Weights of a small transformer language model: a variant of Muon for these matrices.
MLP neurons of a small language model. Each row is named by its layer, matrix (down: output weights) and neuron, and shows model dimensions 48-143. Each number is 50 + 12 x the weight over its row's rms, rounded and kept within 0 to 99.
Before each neuron's rows, "fires before" lists the tokens most often just after its 100 highest values on Wikipedia text that the model never trained on.

fires before: "-", " •", "+", " Ar", " Cl"
L2.down833:52 58 37 35 55 51 37 48 43 78 39 71 43 40 49 43 69 53 63 46 43 62 65 61 67 41 39 70 57 24 50 60 50 44 39 33 52 34 78 44 26 34 56 49 54 54 41 48 69 29 56 55 40 51 51 55 33 41 41 52 57 50 63 70 48 48 59 27 43 50 47 42 41 45 45 47 33 64 48 48 36 44 62 42 57 51 48 55 67 55 53 70 50 49 49 49

fires before: " ", "old", "0"
L5.down396:77 49 70 55 47 77 41 52 49 61 44 52 48 50 51 45 40 46 37 55 49 52 53 64 34 44 56 56 54 31 64 44 34 56 51 60 28 63 56 64 25 66 64 49 48 52 31 43 55 16 58 59 54 59 44 62 54 46 34 54 53 46 55 40 77 49 49 27 60 41 44 50 46 36 55 44 60 54 48 44 50 43 43 51 62 41 54 52 52 57 54 50 67 58 40 61

fires before: "0", "5", "4", "9", "2"
L8.down425:66 80 38 59 29 46 57 70 52 60 65 66 62 45 62 38 52 67 55 47 59 52 42 54 59 50 66 74 45 61 59 56 36 48 56 37 42 43 38 55 58 59 42 52 66 50 52 63 45 71 38 52 41 57 45 49 61 45 47 64 50 50 42 49 61 39 48 56 53 38 53 64 31 60 65 45 58 50 52 33 43 35 30 53 44 49 50 57 43 43 45 42 39 52 30 50

fires before: " |", ":", " the", " |\n"
L2.down296:54 36 57 62 41 46 47 44 49 57 34 52 78 52 58 44 70 63 36 39 56 50 55 46 40 50 55 47 19 61 68 54 48 55 45 41 63 65 56 72 67 67 55 44 53 55 47 27 36 59 50 64 54 63 46 39 49 59 45 31 28 70 67 47 28 54 33 30 57 69 77 51 36 49 51 48 69 40 23 67 47 43 63 34 53 38 67 40 47 45 73 47 69 42 41 48

fires before: "er", " by", ":", "ing"
L8.down966:67 52 63 44 63 50 46 59 66 40 28 48 36 45 29 52 38 79 57 46 77 51 62 57 51 78 55 40 43 44 54 54 49 61 48 42 54 70 62 59 40 33 48 48 65 55 58 47 45 59 69 47 46 39 42 51 59 63 64 46 70 52 54 50 49 60 52 32 45 46 39 64 39 37 35 53 40 31 52 44 62 74 39 60 55 34 41 42 61 36 58 60 28 62 53 25

fires before: " ", " in", " of", " C", " on"
L3.down834:47 32 76 29 47 32 67 57 61 47 62 52 42 48 52 47 50 48 55 36 54 60 50 38 42 55 48 48 47 37 56 32 14 56 47 44 45 25 54 44 28 78 67 49 69 52 45 53 41 47 44 71 51 55 47 23 50 48 75 62 64 67 46 66 51 34 51 56 59 27 44 25 46 34 53 46 68 46 55 65 44 52 43 52 39 45 60 51 38 69 28 36 36 61 44 68

fires before: " ", ":", "0", " of"
L2.down345:36 63 49 57 27 52 53 50 54 54 50 56 35 50 31 42 33 37 89 41 58 50 52 52 62 58 49 55 35 37 46 46 63 51 33 52 47 38 28 53 43 63 36 39 59 46 52 27 64 47 32 43 53 47 47 45 37 56 47 41 63 46 40 39 55 66 42 63 82 55 47 30 57 52 51 62 21 54 60 42 37 55 55 59 26 31 56 51 62 52 49 48 37 57 22 40

fires before: " a", " an", "ition", " the", "ered", "ed"
L4.down491:44 44 40 45 29 53 56 45 38 46 50 52 36 66 70 25 40 54 47 47 74 47 44 46 76 77 47 55 48 36 46 42 50 46 43 46 47 47 50 60 58 52 51 49 51 52 62 47 46 66 59 61 57 31 47 63 41 40 32 37 51 64 36 45 39 49 57 63 42 44 48 63 36 73 52 40 40 49 59 28 47 50 56 55 55 37 54 45 63 55 52 41 44 52 30 56

fires before: "ing", " that", " the", "ed", " in"
L8.down415:50 64 43 34 62 35 46 43 39 66 61 26 64 46 31 42 46 39 68 35 64 43 61 23 39 70 57 41 70 56 53 39 43 48 41 46 49 42 31 44 55 48 54 43 66 53 53 32 67 44 44 44 41 32 69 47 65 71 40 38 47 43 40 59 35 37 36 50 33 49 49 58 56 56 76 55 82 31 38 76 49 43 48 56 64 62 34 58 53 27 73 42 70 51 59 54

fires before: " \"", " (", "-", " L", "0", " E"
L2.down835:42 39 63 47 46 43 54 70 74 58 43 41 61 39 59 36 53 56 53 30 55 47 53 58 40 47 53 36 64 19 55 43 44 55 41 47 48 52 44 60 25 50 33 55 44 43 48 58 50 65 43 38 40 56 35 46 55 33 21 51 35 57 55 48 60 55 57 60 54 45 45 69 65 89 46 75 70 67 49 49 63 70 46 36 48 42 54 49 50 69 53 30 30 62 52 33

fires before: " |", ":", " (", "ent", " by", ")"
L4.down1020:42 61 55 57 47 53 34 72 70 46 55 40 39 70 52 57 67 46 47 63 62 32 24 29 55 40 45 34 36 39 42 40 57 40 52 51 44 57 40 44 47 29 72 70 44 68 41 63 49 67 38 54 45 66 46 46 50 56 70 67 38 33 27 31 43 54 50 58 61 45 38 54 56 25 54 46 44 37 63 44 38 47 48 53 29 59 82 67 64 53 32 57 69 40 58 69